Part of a small language model's weights.
Size: 16 layers, 4 heads of 64 (1 for keys and values), MLP 320 SwiGLU.
Architecture: RMSNorm before each block, rotary positions, no biases in attention or MLP, untied embeddings.
Training: a variant of Muon for these matrices, 7532 steps.
MLP neurons of a small language model. Each row is named by its layer, matrix (gate and up: input weights; down: output weights) and neuron, and shows model dimensions 32-95. Each number is 200 + 20 x the weight over its row's rms, rounded and kept within 0 to 999. A neuron's up and down rows have the sign that makes its largest values positive.
A block is one neuron, or neurons of one layer that tend to fire together. Before each block is what it responds to, as a language model described it from the Wikipedia text at the highest values.

Mid-word fragments
L4.gate96,192,230,199,178,181,216,212,210,199,185,211,199,195,213,185,189,184,190,195,205,203,188,225,212,191,232,169,178,207,209,214,201,215,191,203,171,188,206,218,205,215,193,211,216,229,186,225,181,173,178,189,234,216,242,193,207,210,215,204,228,183,209,146,216
L4.up96,224,216,211,170,186,162,210,228,181,199,173,210,207,203,203,202,182,234,211,184,190,188,167,236,206,193,185,226,201,180,182,205,204,238,172,176,207,175,210,186,198,204,241,216,209,197,201,224,165,172,234,208,213,212,176,194,183,220,200,232,177,229,177,199
L4.down96,219,181,175,203,213,173,176,180,175,179,190,161,219,237,204,186,202,199,232,193,244,185,211,202,186,188,206,217,182,175,194,228,192,188,176,201,189,255,201,176,184,228,204,208,204,222,200,184,174,211,173,212,219,227,209,198,211,207,169,152,177,223,196,190
L4.gate106,190,182,206,196,178,201,196,140,228,222,195,208,205,197,202,205,216,196,215,208,217,196,244,228,212,212,196,257,177,193,186,210,231,193,184,215,205,228,234,205,185,205,192,204,239,205,173,219,199,179,236,189,227,230,242,203,202,216,213,239,181,212,204,186
L4.up106,221,214,205,155,197,210,185,202,172,191,215,192,196,207,209,185,218,203,170,247,214,165,176,208,193,205,222,204,206,217,195,214,202,207,201,211,185,197,189,200,177,226,219,154,219,203,238,206,172,209,178,206,210,207,211,189,185,217,176,196,256,209,193,238
L4.down106,231,204,206,180,209,161,179,211,178,237,196,212,225,224,212,210,218,193,204,186,215,191,220,184,204,239,186,182,152,208,219,224,189,195,248,198,205,217,208,147,200,215,224,225,228,211,203,182,199,232,207,175,235,190,213,202,205,211,186,217,206,183,196,219
L4.gate133,217,245,219,203,189,219,179,203,203,228,185,222,184,207,213,205,209,224,208,184,185,171,187,175,178,196,178,252,165,158,180,172,192,194,192,225,240,177,191,174,182,196,192,195,156,228,174,230,175,182,208,178,198,212,188,210,163,205,192,194,201,196,200,183
L4.up133,183,227,166,204,250,209,211,220,220,219,194,190,177,216,209,201,225,209,201,178,188,197,182,238,188,223,218,195,159,161,205,186,179,183,184,224,218,200,189,183,198,199,194,218,195,209,196,192,217,201,172,220,225,192,207,204,166,196,203,175,211,246,189,203
L4.down133,212,211,211,219,206,201,222,204,210,204,195,251,184,178,153,195,211,172,186,222,196,186,191,188,188,217,229,207,182,217,194,180,215,178,185,144,176,217,183,185,158,177,198,181,220,194,187,217,170,196,197,187,198,202,185,188,207,201,188,220,237,217,178,188
L4.gate310,182,182,213,179,152,244,168,195,212,209,187,176,202,206,211,157,185,209,217,217,187,180,182,181,203,194,223,221,218,210,188,221,220,220,201,180,217,208,206,175,203,174,197,201,212,240,226,208,181,191,200,225,256,223,208,186,205,163,165,202,205,151,202,214
L4.up310,226,206,212,160,195,212,211,232,173,187,211,176,197,197,237,230,163,185,190,183,210,220,196,214,210,156,210,160,219,209,204,178,224,211,191,155,180,202,191,235,209,190,171,229,163,198,193,214,213,215,221,188,188,213,193,185,192,188,189,200,182,225,189,190
L4.down310,149,235,183,194,163,195,220,187,221,185,207,188,209,192,179,174,189,179,204,201,225,207,201,214,217,148,180,177,216,150,176,189,260,192,177,219,178,188,176,176,222,204,241,218,228,209,198,236,191,173,212,229,186,203,194,210,189,192,195,224,179,196,188,227

Infobox endings, mid-word pieces
L3.gate167,245,209,185,191,193,211,207,186,198,241,189,208,218,249,216,211,212,243,237,210,186,154,203,145,234,223,190,237,159,226,237,186,189,210,195,231,192,196,170,215,179,210,206,186,210,203,209,167,193,170,166,154,228,231,154,216,215,235,172,199,225,238,202,207
L3.up167,195,219,200,202,220,219,197,228,178,181,209,188,218,200,162,226,206,213,208,225,248,209,187,229,212,196,203,191,181,215,208,177,200,204,230,163,196,208,181,180,185,186,200,180,194,196,234,169,186,202,216,210,233,190,245,199,180,194,224,180,242,192,194,192
L3.down167,196,186,219,204,208,208,163,210,224,193,161,187,169,190,195,222,195,206,215,211,183,223,180,183,210,205,202,187,203,231,246,224,196,184,216,170,233,233,198,221,219,227,185,175,240,198,223,191,202,204,227,164,192,182,187,221,209,209,214,175,185,219,219,191
L3.gate177,211,215,186,217,203,209,230,206,185,240,153,193,183,205,244,163,197,192,194,195,204,216,225,217,214,192,238,196,222,248,187,143,168,188,204,180,183,199,219,209,158,249,177,214,203,199,216,185,223,186,185,193,226,185,203,188,172,180,225,203,232,196,210,200
L3.up177,203,186,184,204,183,213,155,186,212,195,215,191,218,173,204,189,205,149,206,180,212,227,189,189,214,181,228,222,220,207,189,188,176,221,204,187,214,194,187,189,200,202,225,200,210,215,180,191,214,237,187,180,254,214,222,178,182,238,224,196,217,195,203,228
L3.down177,214,171,169,166,223,165,219,193,237,206,206,209,194,217,211,192,208,210,196,183,211,247,192,205,176,192,164,155,257,168,213,207,193,195,217,198,194,210,191,203,239,235,166,195,224,220,191,150,186,183,209,170,220,222,181,219,224,218,191,186,212,189,211,232
L3.gate213,258,172,184,231,233,193,226,167,226,209,218,202,179,204,185,211,207,206,171,190,171,228,174,241,224,215,170,240,188,189,213,171,214,200,224,231,178,195,196,182,166,210,169,223,241,181,212,201,197,208,175,187,195,226,198,217,187,202,188,175,153,198,186,180
L3.up213,221,220,134,202,224,214,189,198,225,211,179,210,217,182,181,168,174,177,176,219,192,221,149,213,221,229,211,181,201,217,198,201,200,224,230,232,243,208,204,192,201,185,172,250,213,190,198,174,196,193,193,179,220,232,177,184,198,193,207,187,228,173,187,178
L3.down213,193,186,212,196,201,218,189,211,188,216,212,181,187,183,203,216,218,178,241,177,215,206,207,235,201,232,197,205,108,226,240,195,189,211,215,193,175,221,164,208,176,212,208,227,192,223,199,198,203,214,178,180,208,212,191,174,200,221,207,200,178,188,215,198
L3.gate276,197,201,190,218,183,181,227,218,228,207,192,212,194,218,187,215,208,200,194,180,192,208,185,203,190,219,213,201,214,245,210,192,190,190,208,222,209,179,185,209,166,223,174,219,218,162,180,193,200,193,168,206,230,222,162,202,229,231,215,236,229,210,220,197
L3.up276,197,169,173,213,216,194,185,206,208,202,186,211,204,234,211,193,194,184,219,194,161,226,189,192,188,220,204,214,210,173,216,203,144,206,198,211,196,193,182,177,167,206,175,222,209,198,179,194,207,163,162,152,223,204,194,228,203,220,181,228,217,217,231,215
L3.down276,222,204,153,246,230,201,218,207,227,225,209,187,177,239,168,258,191,218,210,203,140,196,221,204,159,229,193,195,172,198,230,194,175,231,215,223,188,206,202,194,194,238,197,185,214,212,232,193,201,226,208,188,217,189,220,176,179,200,222,179,186,211,195,194

Coordinate and time separators
L4.gate28,192,211,192,195,229,155,215,223,193,240,174,181,201,186,245,194,216,168,192,206,216,197,187,207,213,203,202,215,216,190,193,222,184,190,216,220,170,198,164,188,190,186,207,198,201,204,195,202,181,138,220,244,216,181,211,228,217,206,182,203,224,203,185,182
L4.up28,193,212,186,177,228,162,239,229,214,195,196,207,217,189,212,207,157,194,181,200,190,142,210,228,211,210,231,202,177,226,195,192,225,219,200,175,214,211,205,212,206,215,203,215,226,191,151,212,193,212,226,217,223,182,174,183,187,205,189,197,185,216,243,197
L4.down28,209,209,251,224,194,204,209,212,186,193,183,175,215,211,262,199,224,200,215,185,204,183,187,184,193,191,199,208,180,191,197,200,223,185,229,220,252,226,199,202,223,231,203,202,220,212,196,180,176,188,192,183,186,156,210,212,183,202,195,174,167,198,174,176
L4.gate90,202,216,213,210,182,193,232,204,205,202,218,224,200,177,191,196,179,194,187,185,221,196,193,229,213,178,224,193,182,232,238,204,209,218,169,221,168,229,221,196,186,136,157,232,245,172,214,207,200,185,205,180,239,195,206,173,242,227,229,175,231,202,209,169
L4.up90,162,199,230,188,195,205,190,217,208,178,173,242,200,192,178,204,191,181,169,187,209,197,224,233,192,219,155,189,233,189,213,171,177,217,196,169,203,179,209,232,208,161,201,205,204,191,173,219,196,188,224,199,163,251,192,221,178,198,186,226,203,185,215,152
L4.down90,170,212,151,189,191,218,177,183,210,175,204,226,191,194,199,206,197,213,200,204,235,173,208,208,192,144,216,159,217,188,232,225,178,179,196,201,206,188,198,188,193,187,210,204,219,217,175,193,218,191,220,196,174,191,186,178,213,196,216,180,197,206,197,207
L4.gate246,168,183,175,209,206,226,174,216,224,193,184,174,194,181,175,207,164,188,180,190,192,179,194,219,228,188,227,196,185,195,186,161,195,205,212,208,192,186,172,215,204,196,200,192,199,157,213,171,216,190,201,177,202,208,197,215,199,200,210,223,190,154,161,219
L4.up246,208,193,201,208,179,226,226,211,218,217,209,189,174,226,192,181,209,196,212,165,193,209,184,194,211,198,221,216,194,199,212,225,168,211,203,220,192,188,216,194,227,190,151,199,193,171,189,184,186,204,217,194,192,171,147,192,186,219,204,210,188,208,227,253
L4.down246,192,178,219,219,250,183,187,198,217,221,185,187,206,176,211,243,238,161,202,209,167,206,224,198,183,183,206,208,204,213,229,200,228,199,199,220,186,210,198,171,190,199,182,213,191,193,220,207,220,163,186,224,165,229,220,181,173,220,225,206,191,212,209,254
L4.gate281,197,193,193,196,221,181,208,245,220,205,198,201,178,202,196,203,172,191,204,206,198,180,250,239,212,185,222,200,196,194,207,175,185,237,218,168,206,207,207,183,191,185,184,208,190,183,213,231,216,166,207,186,210,176,193,221,177,209,191,199,226,173,190,190
L4.up281,204,187,210,233,201,166,184,230,201,222,192,215,195,190,155,165,188,198,207,217,207,190,212,213,223,196,229,180,192,207,243,187,180,222,237,183,226,192,171,206,198,156,181,220,212,205,214,249,207,157,193,188,172,202,164,222,180,229,194,181,213,195,191,210
L4.down281,191,239,216,198,210,184,205,202,233,218,181,206,239,193,161,194,223,207,212,200,218,167,180,220,222,180,207,227,232,166,193,234,206,187,228,245,236,228,184,197,202,188,203,189,198,203,191,205,194,184,199,200,190,200,174,214,210,254,221,191,187,198,190,209

Mid-word fragments before endings
L12.gate116,194,207,196,192,190,200,214,210,207,188,208,207,189,163,167,210,189,228,164,206,231,220,211,193,191,165,224,199,193,203,189,199,167,233,160,189,179,170,200,194,212,225,212,187,191,218,186,184,205,229,198,182,243,201,217,198,177,183,202,234,208,187,188,206
L12.up116,204,201,210,185,197,205,199,183,187,189,168,171,149,199,200,184,195,184,245,174,198,177,176,207,230,173,205,166,197,212,194,178,183,247,219,191,237,168,204,191,195,205,177,213,214,191,192,145,170,193,197,211,198,200,220,190,191,187,195,251,208,200,233,183
L12.down116,197,209,191,206,197,194,224,186,195,196,229,178,161,174,182,173,193,208,224,174,201,188,226,196,175,217,216,187,229,222,231,209,209,248,166,180,206,179,197,204,223,192,175,176,232,234,220,160,210,188,209,193,193,200,196,200,185,213,228,226,226,206,204,184

Abbreviation periods
L12.gate164,215,219,209,220,212,190,231,177,193,220,183,181,201,179,201,197,184,217,197,195,212,203,252,209,203,196,223,219,161,170,192,207,189,224,183,207,212,237,209,250,188,229,190,225,171,186,197,200,236,205,216,193,217,206,180,188,228,177,211,231,198,172,202,225
L12.up164,242,185,206,230,209,181,176,168,214,226,200,199,219,219,207,193,192,216,214,210,196,221,182,216,184,213,194,210,233,175,195,204,218,202,196,202,217,192,182,178,207,234,168,191,212,198,198,186,233,201,159,239,224,168,206,213,182,206,269,188,171,207,207,188
L12.down164,178,191,230,168,207,195,215,160,173,187,201,158,207,198,188,218,255,206,206,179,227,214,173,221,217,211,212,167,188,233,203,188,247,202,183,222,216,169,203,228,191,227,209,149,171,201,176,213,164,186,214,197,196,197,178,198,196,214,172,197,247,178,182,218

Mid-word "ac" fragments
L3.gate50,202,221,213,176,168,189,199,222,227,214,164,205,158,207,199,184,182,238,190,175,198,192,223,206,186,202,233,221,195,194,199,203,224,186,234,218,229,174,216,195,218,241,229,186,215,176,210,227,196,186,194,190,218,217,229,209,179,215,210,197,181,192,224,177
L3.up50,193,202,175,217,197,215,177,144,251,220,205,204,196,197,247,182,209,167,182,196,201,198,180,200,186,193,215,252,198,198,195,201,188,215,173,201,220,196,242,228,197,206,174,206,207,186,162,150,161,176,218,188,204,189,214,211,211,154,220,219,187,201,178,226
L3.down50,204,225,198,192,167,201,188,209,190,208,212,176,185,190,195,185,183,223,210,224,201,190,213,211,224,243,219,219,154,201,184,207,207,192,206,178,182,183,216,224,199,194,214,216,199,183,229,156,196,208,210,178,228,176,189,199,198,218,179,185,163,199,187,222
L3.gate55,244,221,178,176,181,199,209,235,216,179,196,208,223,224,200,230,232,192,208,207,219,168,216,208,180,190,233,192,219,204,216,203,177,177,192,182,195,157,238,195,222,231,217,191,206,221,182,189,192,228,197,207,200,164,202,228,224,215,182,203,190,185,184,205
L3.up55,202,191,214,212,189,193,198,230,252,205,199,195,165,165,220,224,174,169,196,175,208,230,228,223,204,232,210,205,217,172,199,209,189,188,176,164,226,176,207,190,201,189,207,214,178,197,190,213,184,197,168,213,208,174,212,183,192,186,217,202,203,174,182,201
L3.down55,235,183,225,197,191,184,213,235,225,173,188,167,200,204,185,191,198,148,206,223,197,199,208,203,201,181,204,205,197,175,203,176,181,203,229,182,208,135,201,195,212,192,226,222,213,204,185,187,220,233,216,207,197,170,223,207,191,212,213,219,181,222,196,210
L3.gate109,215,193,214,186,197,172,195,209,167,206,180,220,182,194,219,198,155,211,167,211,199,197,186,195,201,226,204,214,188,187,197,171,208,196,183,198,197,169,176,214,195,185,195,210,185,224,181,187,185,190,210,194,185,220,213,176,190,216,214,228,172,154,187,191
L3.up109,201,191,181,174,213,204,192,158,194,196,180,223,196,233,240,244,174,218,178,201,175,203,196,197,205,198,184,216,189,189,178,207,228,207,212,205,197,194,176,193,176,191,190,199,174,210,180,206,193,208,206,211,190,178,187,185,225,208,197,214,175,197,219,161
L3.down109,217,202,214,194,200,197,152,185,193,233,191,159,193,201,247,185,192,206,184,205,226,209,200,200,189,210,179,186,218,225,219,171,207,196,231,213,176,184,214,193,209,185,227,189,192,192,209,196,200,167,225,192,187,190,194,190,235,222,153,189,233,186,212,201
L3.gate148,192,158,226,215,169,211,187,206,243,221,218,204,193,200,205,216,163,227,228,196,213,215,205,182,207,192,209,187,197,205,223,206,245,211,188,211,170,202,187,181,213,193,219,189,206,183,221,193,203,180,220,199,224,226,222,229,185,170,197,221,203,179,187,220
L3.up148,218,249,213,225,234,182,190,242,234,197,198,177,196,215,192,187,183,174,164,197,198,179,188,195,175,220,202,203,189,180,193,176,189,212,160,161,186,190,223,185,198,202,178,186,224,195,194,165,178,212,199,193,195,193,228,182,169,188,203,240,219,182,182,214
L3.down148,219,200,196,190,204,212,171,215,168,201,191,187,222,216,223,225,205,208,248,205,180,232,194,220,201,214,181,219,175,215,196,220,231,148,212,192,187,189,192,196,214,214,204,216,219,185,231,199,208,194,195,157,225,202,214,232,195,159,218,140,205,219,223,193

Mid-word subword pieces
L3.gate26,227,191,180,238,238,193,210,166,165,194,182,156,182,191,191,199,191,171,176,204,215,230,178,190,216,210,196,189,199,182,172,196,228,212,220,187,179,177,212,227,192,197,212,197,196,210,204,204,213,222,195,191,187,201,222,229,222,191,192,258,211,210,231,188
L3.up26,184,211,179,193,217,201,188,183,163,214,195,192,236,206,206,209,247,178,192,198,189,229,175,194,189,205,217,204,208,194,193,191,202,177,223,226,235,214,209,214,196,206,204,195,193,191,181,224,136,198,205,189,174,226,190,232,229,203,183,240,221,197,200,182
L3.down26,190,218,192,196,201,217,183,195,183,181,184,192,190,190,170,165,192,220,181,193,258,206,178,209,199,215,223,213,228,220,204,167,168,215,196,223,237,210,206,183,168,176,195,219,179,202,191,207,188,215,182,176,185,231,193,182,177,197,192,203,178,159,205,154
L3.gate237,206,214,206,251,192,196,186,187,212,217,176,178,172,201,197,203,222,211,252,184,196,197,200,178,223,209,216,228,199,191,229,196,230,174,199,199,225,174,185,191,211,196,201,198,191,207,185,206,178,157,195,182,187,211,213,200,171,195,177,204,223,178,202,203
L3.up237,172,228,196,150,201,199,186,194,239,191,191,194,164,187,162,178,225,219,201,206,195,200,210,171,193,215,194,225,158,229,223,189,214,238,174,170,167,263,172,215,200,174,197,188,209,229,169,220,188,203,196,183,202,197,202,208,217,214,194,223,191,216,203,202
L3.down237,191,211,203,182,175,187,205,212,174,220,213,193,231,204,203,208,202,181,203,210,207,193,205,182,216,183,203,181,215,179,198,209,214,209,203,199,193,228,195,182,195,183,218,212,222,178,217,157,194,196,225,206,204,194,205,201,195,183,245,181,172,209,164,205
L3.gate262,197,141,187,233,224,226,197,164,217,180,192,183,198,170,196,194,197,196,208,209,173,185,170,208,223,199,196,206,217,186,182,211,207,202,204,185,176,188,198,208,194,236,218,205,240,186,203,199,199,220,178,210,186,223,218,190,230,212,229,184,243,208,194,212
L3.up262,185,190,217,187,172,173,175,199,177,193,231,179,193,201,213,188,148,174,215,232,214,200,210,211,210,193,178,181,216,158,181,219,201,194,191,198,195,163,181,201,192,207,189,168,194,246,197,213,174,199,255,206,211,213,219,213,180,209,196,191,236,214,191,188
L3.down262,190,192,191,205,162,175,194,183,177,191,197,202,247,214,168,235,211,194,191,214,200,210,200,224,220,214,193,223,207,240,186,174,201,181,176,188,195,207,200,211,225,163,212,176,184,182,217,143,231,225,189,170,166,228,193,218,199,182,189,192,205,202,172,188
L3.gate314,175,192,212,199,196,201,226,193,182,198,213,175,146,171,205,199,225,219,194,188,197,189,211,205,204,192,181,194,212,229,160,219,200,209,190,154,200,207,201,174,206,202,239,167,196,187,218,200,186,181,206,190,226,195,187,138,188,144,189,193,220,210,180,207
L3.up314,210,219,210,207,173,162,216,225,203,202,200,198,156,192,202,184,195,186,228,188,236,230,200,220,197,221,178,175,202,190,207,181,239,234,184,191,214,160,222,216,189,178,185,198,205,207,176,202,182,211,216,188,205,201,184,196,162,139,210,204,162,227,197,183
L3.down314,221,181,178,201,210,231,214,182,228,197,227,209,209,173,202,179,196,187,199,193,219,192,194,192,225,163,222,208,201,202,226,220,200,176,229,203,205,202,182,224,167,217,195,201,210,228,225,199,202,161,197,201,202,174,189,225,153,174,175,260,217,233,222,162